{
  "hidden_size": 320,
  "num_attention_heads": 5,
  "intermediate_size": 1920,
  "hidden_act": "silu",
  "norm_place": "pre",
  "positions": "learned",
  "init_std_down": 0.0416,
  "optimizer": "muon_hyperball",
  "learning_rate": 0.00764,
  "lr_head": 0.0126,
  "schedule": "wsd",
  "decay_fraction": 1.0,
  "decay_shape": "linear",
  "max_seq_len": 256,
  "doc_mask": true
}
MLP neurons of a small language model. Each row is named by its layer, matrix (down: output weights) and neuron, and shows model dimensions 160-319. Each number is 500 + 40 x the weight over its row's rms, rounded and kept within 0 to 999. Numbers have three digits each.
A block is one neuron, or neurons of one layer that tend to fire together. After each block is what it responds to, as a language model described it from the Wikipedia text at the highest values.

L6.down232:515538395476546524460520466494512506539496463578515489509479509532537448552445415510518519452471525520530580482503531590425489515479484507546436494495524502415520455511480488516540503496584441449526486449487528512475494446465512454567578466577514480472533497447479530605461525497563545561510518524497491508471480423491547499471479527502499502554475511435525481416470449452534551530600449444525467495467515496465420517601601557539482458441535513522523537490544507529464463451485562
L6.down969:560576445499475478487511491473565473494499516532441496534574500482482640500561522470570562473446552523539575530485451531471470472453485545447489493486506481498573517532506536532570537493446556542513583482463565558483484535465485557553500504463420482465548511492467432541520490457484526548407406538562492452491521511454514510559512550510438460492530419499474429469512517528563481485560475481541432504571434444477477455547485556481480428466544404524521494562481448476517511482449448
L6.down1145:468551487498440530468506537496511450506566515517524496515567538504545521485521471477537618521473418575499575515482635427548544503545463491517461528431575479423521535432465484510494561503450469511469482516484609513521434455508478466494483489544428451540465480567530532505536498534462450479515445451564448465485547427485478481526525483481407488507507478495480531545448535518532475446458528508510519566524530493534544458532455535419529497454550548399519486492574510543492501485517578
L6.down1278:459509458520513435522462470532466568445559498495506482502463457469536503493530507529518447455444470445501501500414587548492504498483505488463466569525487493425499487474511511466497521418563483504505464538520538496479511519542460452567536482505487487560439541484508594528512397491563472559525525564540527555453458445463524499464408450511493537524492519537388472453534541494545531558506480493494480488453458459508420492520556481512545521475514459489519491520438509575583451483471510
Responds to: Sentence-opening time phrases. The last token of a sentence-opening time or linking phrase in narrative history text, such as "three years later", "In 1978", "However".

L8.down116:531462566526493422462493509511559515531518568504497465500481507516462480471483509477513581474478508473531510516485591499441465499556488581535613590546526526456476536499541531500573491518538535562468455473506446520565509462497539524533489469463468559491472479524489504494507477561517511489485547521424485503529560498477586515502496548479482516596510444464518532508482468511493482441440500493476540510554424481514485479447584495487500486405492562445507511534543508487502510456463580
L8.down315:551536455491491556479522446482514473452511479467546495544533548570460501541526415455459425527525511492470462516485524509413483445529490464539497512521459536508465461553505507494455483510474561550483670488478536478554502472488457435451567501518492507494525534537465464493493493545514531476496525437528484544499592463510506532472462459511512486517497470485559546452463483508500544509445494490494569506468465446522377573500537530462446476469488449438566494471412501579506455475435510
L8.down664:524431516498502560552503506486512530476478468515485501581531485416502529466533491528520531570489562505539485502490475527478506509454453478542419472463583512431433541452517495470472466528461542527481503488471541446477448486440482522462526483536455583497497493537482545484520488576467417512536576436499464478504479466495558468500495458569466555512542530551567537459489525528449509500476476474484422530456466435510472490511519564409555513502510413517550474573478495567488533541502557
L8.down915:528486504486513521487424567524525483520525469534503461478517515510488508483490503498499544512482490513492468520445487463597475591465504524495473509473521512500486439501492481506539511518526566482420603497404517464568490515503496515440545505498499510492561444589434501435472477454571492481522543518568420435525590457523546586502456535500451537444412600535515511479516540548426489533509518505489580518523444535504451534480491497478440438447488514502441465480515518519572486495551459
L8.down1145:516584479530475433538431467552515527476524490468511471468453473461543515475559503506540501570535468492512474480519501532459500565469510456536427469546528478479568500515418478450443484500522522437518590522548516421563478472419506466553523481544520443500448494533478628527469516417512461573564596494488493490492556472535498482489595490444448519492551426487527459502554519472514535467497480578586433516499459521521493494531511441545472420532442473541481451494511513494492575558496563
L8.down1438:478549434513462522458476524420567529442533390521513451540518545489480552460563501521511575519491506540579524505479541475467497536493513486546461536529527501505496460395491484506604491519498493431456535468529555550445458508498527511532432570468566486451530470502400545462482495468574552515482496491534516492484536476526480434536498448508548471503524526450508510482499428521549492527501542480438452530538465496463528556617474463498442469523462486481534453403482455482477477537543510
L8.down1495:488470584601551548519550490392523529453495498466475528424530458560466595504487518527578480452501450459493490480523485487488537490417451492512533463427465520528554515482491459422455472485531533509520502515509538516482547474503527495451527510464416543498471593463531499483470565517475526465512458531530438500557470489503462467496496524541509514441487525443532458424527530421488494475491529507527580578450511461451492465489424509481524511495495442550510595517521499457533447520512452
L8.down1547:505512471504529517483421554470512553460518480508517547558465534464473506541485491518508595520514451520521484581510504502465468591440422532528404466477506447526464467425512470459429465500527550544407567516522505438480467508515505557496517601527522535442559551498426487553493485490486467433491503458506481485519512514493457484496511551464503436501510519462527480442481563472558541512486547471426473567512437478469396548534432512468519587529485465503514546533461445555515551506448503
Responds to: Clause-opening boundary tokens. Fires on "that" after reporting verbs (stated that, felt that, reported that), an opening quote mark after "wrote", and commas ending introductory phrases or subjects, just before a new clause.

L3.down498:540598462452498507541588551536496504466500581549526458501482494505468498562525515460544554584457542492488521522500497475452483481444438499541491520559521464548434508525568471523525374474481443562531452537517412532528561503471498507492476524511523474539521438423533478554465461519496450470462511493526452485529500506473566481455524477491546533493473500467492451512467416529563517502461469519499470459545513565495533506529475559467564594522462488450505512509487525494422465407501532
L3.down1286:457520540446453537519487583506496482546506556530505451597523519497495514510533472509492518548522547459508484458442570497471405427501503451450457531488494468553513563526487534473538493499496495502477503437496505524564521507501554487432535506452465517523494526522407507542571506489459521477491472485539485554507470491441560493524486446432517536447482432485526481475486419567483491472529494470529461453423503481513552577537449546527465535507494495467470521503495528420532539551523507
Responds to: Clause-joining words after commas. Connectives after a comma or a long preceding phrase, mostly the final and of a list or clause, also which, was, or, is.

L3.down978:599517537534583536422432546524509480452434491555507517489587448473518495470530487482541523467523507459468507567508503497475498541450536573556515466484466539545490501495478485413534530479424512475502563475532484490454549492442471563517569458466473545445469492567558435487414484569447481554508491493488488519561485483515523504557515543479628509469480460531470551455494520495512510479510546540498487525518540478544464461463475502517517514518478513416484486511497468511426546457483507
L3.down1126:457502498499507613527500496466577510436407474498526537533515528502451451560490441516544521497532481460468566579435478457531496471418508517596494496496545492514528514532483518513516535517483497471503472511450508557532581559542518552490516489460473536485561446519485475510503465403483399531492497559549492553489502471420512468520454502433522537505416467542519466484546455485496551452499535548499441470491459436484463471501556473470486410527446430510533508511458502565518481565503492
Responds to: Comma after introductory phrase. Comma closing a sentence-opening date or adverbial before the main clause, as in "On 5 January 2024," "However," "In May 2025,"; sometimes "when".

L8.down0:530526501444448480448513411499537565478446526445560516469496585452469431526462454527433562546471565457497482498500505499469477489577476488508500543564477519531530550517470532511453471445520526579571439510528442459536579564589488519578507556506451556539521484446494520509476522562568565505455488482484526530601425495450573466519475567525453465498450507487516467556452564532457536473496561475489434518512567497500464536460500456485452474449441506488545525549466463556490415467494517
L8.down319:516525542497451491555488490564563453545463531541499479404575476489547458523476580509458470477501542490594544430515422568489542520480460571498472433442561468418415545489479493480474465469551465479507470500466454507434486460476553519471505469499500538468499420432568507448449514478468501552493419547485478504504439422509587484530534506519558492539476545516497505519526509489493504517501472437530548485464547481581499490482435464501534513432466555541500504554520456496484475499498453
L8.down613:553418497502477438509567517482519502583491470503448476542513513498481429485497560495450509569541460560556508539456478499437445458517517511502422530552468524418509404477521513524472519526566525528444556503450456448502496482528504552573475531476520468467488527499487502488523449460482574550467497469504457552519430479518535508485462529436425507558530494529471445461473516480520466500511532581504537532480452485477495533522467565576512549453456491457540501562478532512517508388473521
L8.down830:492469490509501556527546493456484507466571452457527572530499488481388500512458545475494439553460509489500536467480462562515490483458500448520538545493503470516598549411557515514489454450568473485510481514484493598534543523435557539504519550474529521553457489444514531539498485445470520523545480561533481560465472548494509527489560518512462448484484476521494479514508513491527498500453520441493593494456407446445504497498514467510491550550540448479428546477503539528482521601448447
L8.down939:429550444497499503551424476537538487481470484474505535484527442540496452475530522514509513528497500524504582552540464449505547545526469493539533487497423452489487607465472514568517544516482501446441499474454524429558528502442483515477486478510558497644536528497515464451519565481496470465444550547500522456526499462466498492490526507465497564503480477551531522490504478603537500494488506473508579506495503516547442492525561521462491561428497503475568478493441466545562482502561461
L8.down1240:493456544490504446529470579475448478523458528498531476510494534521512435542516497495463510498464470500571527556456505502456422398497518495525538533515476501565449499603505569457473541500489579477525567529558456516349499563491526467560484529517548489483445500460434508513526520497484486515483512498458503423457555444531481523463446545507547545491477522585479448445511466518498511544512518480527502485518499459504451556532487508539504534450456521500473582536487624485491394525526484
L8.down1246:523503499523463494452488490424435434487515489475550554497471545509519480494595550521546431441460436543508475523442488461522507470524548446524507450527471560454511468462496506476568596443458548516554535341516517529543522480496459446487530422427537503531478519509475509462529512497537504545523517485460646469544542594473549467490513489520451520453484530521517467524513469510509501533472528500487479505441496532455488566486527511541498484444541507490473508484605472512485445522429444
L8.down1622:520569466578525444548464438476558496493495535491501523476505552514470500453463455537484525556382462595481422475469437545506459501488469525468524477471578529511510485522481492570512562562497486466493484493512558447460498436462535461534531536496446582491554416513600555481469549533505563511541478432514480501448581465531492505527575534530489474505494535558433516521458562474488498533549543473483462471461475478531539478494486523569465556537519518559512559474512479472502525568420495
Responds to: Passive auxiliary "was". Forms of "be" (mostly was/is) right after a subject noun or "it", introducing passive verbs like was dedicated, was filmed, was released.